Part of a small language model's weights.
Architecture: RMSNorm before each block, rotary positions, untied embeddings.
MLP neurons of a small language model. Each row is named by its layer, matrix (gate and up: input weights) and neuron, and shows model dimensions 64-255. Each number is 128 + 24 x the weight over its row's rms, rounded and kept within 0 to 255. Numbers have three digits each. A neuron's up and down rows have the sign that makes its largest values positive.
Before each neuron's rows, "fires in" lists the words (lower case) most often at its 100 highest values on Wikipedia text that the model never trained on.

fires in: "of", "during", "to", "office"
L4.gate164:101131119125162129100100129124141156174096116136127091116117123116125108105104159126101097155131108141140111161141092095091134090084121127144135130147136116151051154092156092139135130115062147132096162142187090149100126150112100136166137120129103154081132151119102146146124137103166100118125104109120127164118093153115091138134161155143144139135157146148104144124100134127156143141149144114094176118144161128127159063157122167124097125136122123123146131096131149106122114142135141086151120112176111152089150110118092122137148129155136120168079088135157142170069134126130144119
L4.up164:091174121146130094127132168084108105136129083179115135088200108170141100144053136105110110111146130112095152104138125115134124146128136103123135121107130126117130132086143130127119138122084136118166143115147133125115104111114162164159159117109144127122137101136137155166161146135164129168133145110150115141106116147119139090140125154129122111125188137102139140112108111148127161127135117124129159168148144090158135104127133147124068077107148117129135166116130105118112181105073151133106150116165149177141134130098117133128130119125138112089121129119149107155139166107163108124

fires in: "the", "during", "his", "after", "following", "her"
L4.gate635:167166099128096133151131137116139114146130099119143066141123138098116123142085136161126165158126135103124142132136114123139152132112149115120149161151094163158107136084167143170095132099129134169153122136126112142118104139128114147140136111098125154150187114158101167179122136106091136109115147152115162111132088110158139128119132110120094171144171162080121122086159109124151170124169131122152089115110166112125129185135157142133139126109103140144081126104098162115176087108111122124126133132122107129165167106176157128204110123158100137100140125135137124132123150098109105125
L4.up635:113134115155143169128134121137135145151125116108109113148134152155084080149112138148119125114160138109125131109162137100139168120095151154156156119078164159125114088110163138089186142122111129136124128134117135121112107129105117087074114174138158171140168115129123156127086135129108102130095094139109155104130116107135125125142131136108110181131188116099120153118139101162158141103161170167157128095169128103162132106101151154125116146131118159110096126127137122131136139138161152118070154120083142154144154156164087137138125186115145131116121131136115115133093148141087122113

fires in: "including", "include", "as", "classification", "like"
L4.gate33:130119127119119165133123090165093142132131159136141102141101155169119148138127146160142117080125166112190102110122133094113147162149115146125149131128153103102120094191141139063144121150118123131151117174121142127152116122140127143115145139118132107154114148165109149107148088102145136152129157081106144053097121130134114109159134114134101123093145121108136123142144120141148161163156145159165168121137161116147116162130120129158113115131133151122146137155100093136126135122127113144122133120103103136164107104125142136093090156118193159121093126097110141123125147097122105100
L4.up33:178113129162131153116184125144111166134123125149144102176128119079105130137126116145132128164151164106112110141119130094180121158123099132117117153114142130136110131132130097150098053093123136125174150172141152130132117102126162168135143149118150116140147117144128114141126117133142090142134134132132120073128126101081149110113113067155120153105137127137139095164134113162185083161155111142169095142118093073132144130145121162131109149111131121141140125096137121140127144149110142140127134141079137148131128122124104081088115112168137098146184126115130118131115123134132177124

fires in: "after", "before", "under", "than", "married"
L4.gate596:115155142165132142126122127100109144116160118135101129159145131106100136149081142136083141129132167074151131123141124125111156116159121178117136093134091122130169151095164144117127060126095121143127150083092169112128109140158116110162119149102157156100120090171111147173110083112099119119119139117113134126095096102109186147126184133114113145147138151104193178171127136133125093103138159164116131149147142087138116121124130129098128130131147130170113118122120146128102089104158101144175136106135143141100151111141101128116116167157124100139129121174124081189096153109112096139
L4.up596:166139120130130099119098098112146172151138099141187138141091133126134147114111136155118097134137129114100135143087137171163126108142094195114093135102101114095160165167114148126123150114135109123117138099121164147104147166110114126161162063119103159114162141118138109122127139114171158110101129095125126113151144137119080124161134104120165160117159110097108139124128125132134174096154098112123133138163176141111156136124100097117127153135170119112094142098112130073095086150105146109145168135141145106134101141109104109130113096117158102143160119145119147088137116145123108095

fires in: "as", "zone", "association"
L4.gate387:153128088106112127122152153188122125159131101172097111072135129152105116107108108154139103124122129132142119111103126136105110129149134156146184167109141094090152118112088174112111165139142118121110107110125136157148171078135113109200109126117146109117176125151113128112163122133068159132130131085139127140117137109124092107137143117101105124139108142168132145132103180144099122116110123113121143138131166101155138169156172152149138116103101119093151137177147130096088147146130145135140123099132111102097132107184157158139102117083109130111127091124147123119134125136122118115
L4.up387:101138107135124143149120112175126114155130060157110131112121108095162146147159132136138134135123152147129158172104116083171119101157114131093092132126129123101123148113099128117094132120171117148144116130167126128174146139086140165181142146116178098112113096139142129092129159126111161109111093122130123123125164107116116060168119091147148169111128095141161159109134098165144124104097173110129144129086168119144175134136122145130115137129134154141173122117091102143150102170150092144125087121121090128166157174118133166111122149106177085122116149159160102087127157117092117112

fires in: "group", "appointed", "appeared", "approximately", "groups", "as"
L4.gate431:139141151107086127118167138120155178098122112113079156130117150130102090116099119124151130169110126104082121129129122112096118127124104103163159076080112115114115124143119142184107145097117091120130116137108141148118112143136136139114154122118092097093096128152187146131117135108118152132090120141155132161129131118083134131159144123123161116121110098142154137170150127144118149170136140123080133148111139107157125136123122112138154128078152149154099119166130122104141111116154107138180126090111104081148133119116123123132137135109139167134167152130135194162150176111109145105
L4.up431:136123108162095113129168139129174140132103150120077132109086155100154131136127127146124133137108133137120116129129131128154115195108083141146095093121101137131122176135140173131125117100171138121159103083158123134101118114140146078146135116101131104133142098133123092135136159151134120131115159109124117116154110113119148118108159131098141139135122125152096157059153157140100144175173146122132140145138126117124116151105045154113123136111150101159178101117127117115133131159169118133122114094096121113106129151176156130142125128113116147135117124117174192092114105133147136121

fires in: "to", "at", "in", "soccer", "football", "footballer"
L4.gate382:141100118134141128144099140122126134120129108129097139154115202163105185114143058179112104114125142118151088149117080114114108111110114137145115133131128124118072138111152113102125173137156154126173119117144134136162138136136076136136144136104152103090147103182119139122103177139134132141099119107137126135104123120175118137083139137134156142125133135141150136141112163135166120123078098154107174137130132097151114134126120105104072100143159106138112121155127117129099128141131151167148100126145113148115132103136138124136126188082153120103141119112112098116126097139116123149
L4.up382:120143186173086126126115128134122103112157121138134110150116103139127137129141146084097128124113179127112174174153113139109091140130114142090085100126156136105114173154140143139151134136115136107123158125080131134173129163157136133120155139097152185181128126149139087112096139102099149096126141117141127100138167176149121139182084130125116117123112116122133104134125085107132115151136069112114122134127128073142131100127109123120146115139169135134167121103140092078154127151136103165140114138173118080182120080109124144138153127145125142114119166094168120161150116115147148138

fires in: "of", "and", "to", "later", "then"
L4.gate598:115110102110157146152145115087119118157088106144112117127155110119093116118101133110164104112165095099076122103097101098141162134119131088095174152127108145166087139179091167114101127152071138117119100134178141136112129152150136124126129083141110128125124135100142122176150170134139118124106108110099115116142096125135116097131111088069141094162135167126123152149115133127140145091148128136118125119151141128106122145125149146108107114105111116122128150140170095133105142124193147162144161156166154149132170112107112160134136084140145143120158117138133115145153141149088104147
L4.up598:173112112168121131121112119144136134151099152148119120134155170159182129125108119139135084127148112117107210113135119086156133117156130163095065131104156149143091126100125138118110106091128131145154138143137145125143147106149105144076167145118130142126143141147143155135110165111107135173151062114123098133126098137136131142144111136089134107138120121114117108170174135134157153117161097106165099136128117109110144128111133168161146094122116123151127118112137091127137117141190108122159119118118141118145122109166111136166106135158170118129114072157132086147168100166159152141

fires in: "where", "before", "when", "after", "with"
L4.gate129:123121192127119126174085139135162158126091134117074122155136136162129156121133120120156082132119107092101100125144108134095127113132123148138132111124140122125133082134132136168103125139116103106120109101081114126156163107092130135108136128132129153127135161111105101099092110095162122117102108151148154111166136165124106094174149093086129118152119138159117128144128164115138080166181078118140071137119150118133096085103131120066142171115124100108164113139108142141144086118170139150111133104134129125120113117136126124143138130116074140130124141126137131107103172119086145158
L4.up129:124162056102098137154149153136153111120137132161134128094136082108080139152144144149132157093128095138112093113135114148129132166135172183170112174136116134153105163157097135133118142123128114116136106117139115123119111156148112140175145128130106106111143146129150136102101103130122156139122095119143152127108100141122171109137149133119093132137113135115147102130132126130142124067120143052111121104119158154090182154130128129082134124108141140092153171085139135112117139115126118127093136117128109113103097127085114099122123114163149132109116181138155134100117110157171111131

fires in: "international", "february", "november", "female", "internationally", "females"
L4.gate199:108150141111092101113090107107143130148174135124155126130088185112151150117069101142102146145101170112139110137130128132117175133101114126156132144110150121151140134167084126140092155116126142150106106130131121176181111120145139181096169103125150117099129143130142148116185103137145150113105127191107123114128108125152116094119134155121104156140186132144095100139149118119170179163148116096093163114113149131146133138109119104133181164161158103109108118134116159161115139126095144141110144168096113119146115147162096116113151153114125149096164102119114097101131136126122186123
L4.up199:082132116145093185120119149105083112112120123118145130121110141106172138101105147106126139142123107144146105104187145137144173128093149127116089143144139163171164146138148142111133112110128098108106111163133093154143130101148125124076126072169160109115135134106118138135136193099123128121113103122120129131137124103164119120132151155121086094140127132078110095172141098157154133103153088142102140139125134109139128142132125114116084114136152077127176133136133162142126110128156160111134133127106150152139116121119100145123163131097172109123114084140119106095122120112166120074

fires in: "a", "at", "after", "as", "of", "according"
L4.gate29:132132126154145136107147122187156155171098121134121146100100155127122082149117146142099137140151135128177135114109118128140100110115120108136148135087110124122121122128133129156160101130149132127144079175099164160181128140129122117133171124147153146152114179084116105151120106112099124129111138151191147111109096150149106133112115121113096133152128143113115114096163105166136164126118169154107073111164175156136094090125161112137118116129143115142092151156153140122067081173164138128080152154115173167189089149123130123088144155120137129088127103128108123125164163155135114191
L4.up29:097139157128093113116087123145172164132130115144148160154119133136160118156112131106137126104129114108163120133085179132103104132122129108120114123177134123146116125108133150086122121085119134192124142129144108105121145113147140135115113144094167163095148083092141134141108125138147106110113117141141122093119109159116141134175110097146153114124146142130154122058128139110101127127111145110121128168105144116124129128122143101138126115108126097123101124131125146125121141178090110109127090152137137126152080144189144107114156095127153092107139136153151097113145142149135074155

fires in: "november", "near", "park", "february", "research"
L4.gate195:129178117124142095131131097136126141097160105136142148136143108119174127123126096155079120152176140112104133153117113113123099168125132126084101114109117121093130138151106080167137136135177120120104155101116093161106165110161164142132114126166160105151102119123135177144182112113123138123110159162138127121166119080098095116106135110131170123119105109104097163144088160144144140102139099147131116143115112172106080176125134136132156135129123123117125111154110112113113116134141166108109166129163088104125106142083104153116188139147123102104130100098145140089108138140127088120
L4.up195:120162129144173144119156145067071134138095100177145108165149099095110090136128163156077143110142120152169134151123085086148117098114105148154099124136143119112093106110121169147144138193108136152107153157191139135116147118142123083145149113183136100121138143108111128120101130116106130085183118124134128114136163110119103168126133138145168162126148105141100085121133117126109129120138103142102144135132115123134125122173118199130112117147141117167113101128123113139132156138099119117183127148162140150144132067085098122139148139147128108114102113117127115137079092102112140131

fires in: "number", "january", "married", "champions", "than", "championship"
L4.gate500:140136147128149117123146135161159128130121105127094140133176088102147150158115134156117113135110110164116143178116147116136128116138114140147091095165117155164079098108142071129138105184081118144179141166133123130117185103137123173094131128116145132154106116129132143087121161113115113125157132107099128106077136109130164121098096141140109118147129142155149087151147104094140115089115152124155136101137127122127077135132127087158095104146142162125145113119171130155081158126169142102113098100109118153138113093124143122107119152123120130143135141107133165153133155168099105147
L4.up500:177184150185155138098104099119098147201110115162165116133085157140118120128129113122098161156126113151111124142129091104149122125088128152122129129153102128095089135144154098133139185075137099175112147130145143135129117116103132131113097150091103131130131152073100127128131109109125114144150137122096139086101118142129129121087118157148173144126170135084149147165116140119169148084157124130133154122133125114070120165147165132109198126092135104122136082119110195135111157088136117132105123140131131135117169094108120141139117090131118120139089099109112159137157129101134104153

fires in: "during", "to", "following", "of", "despite", "suffered"
L4.gate551:130140082119099134117085106125106138146146106138150126139162131141107125131125096157100093126141111093138120109199101113112137143097101133141085131138146144138089102116154127126122148073153143162115095135141119130109091091130148146150084107147129150173138103128093106140107096100096126136085092093114120088147121137086107100157156114134117131109135166113084110096129074108161150138123115158165127163158121132121103099137111103113136145146164154103126151062122147130160134134123137138118145082068089113103128165110118147140127138121104147086077143185183102111126141142128102157
L4.up551:131124089088122191143122144183117141128120113127122126140121114114122129178109112165144121124154144104107102139179110112138143138106082156167165118133153108084131123095168103156127151124135121098118104144177136131137101091120120131130092134099133110139124140133129152121128140122122147134085144128147131137149098106103044112153145181117069119141134148110151122081109125137163150107110121159111130137114135137153202125126136120134107176102115143112130123112108127128171133089167167115141142137153121141104130116107122140116098169113091108117131124145099125154141162151134078073

fires in: "government", "population", "april", "age", "governor"
L4.gate84:126147079169148078153098113150109166157100104114154094145107142112118105110106118152133128144167065152092142136135159103131090086105123161132128171114084118116136161207102153133151156151125148111126129170117139104135145114143109157124142157130171128101089131123080092134159146087079141125130143123144163134112141113131144120124141073094139112135123129131123137143152141183077124092083126126130120122149114111145133151117120112145113124137113130101158087139136105138105129118128166144182170126133156112113117097153144133144164110095148155130101132137112151074084150111113096110
L4.up84:150136134149112155136120145183141119138114102156146111134089136141133160106159177119132116137108135125069140176138168182088123161132143134168117115130129120168114169121145129163116117120142123114104095141119112129157166114116159115123143119141132130125114180089143173163083108112113089125132151162129122121144144152090104119112165132135116108090105131103095150157116137107114150089151155098135154092078146125123131147120108149123137122106124141133109128153102101137145170092112134086157128072113131129086097098112156148141167100117098159163127123126117172084120158109139119144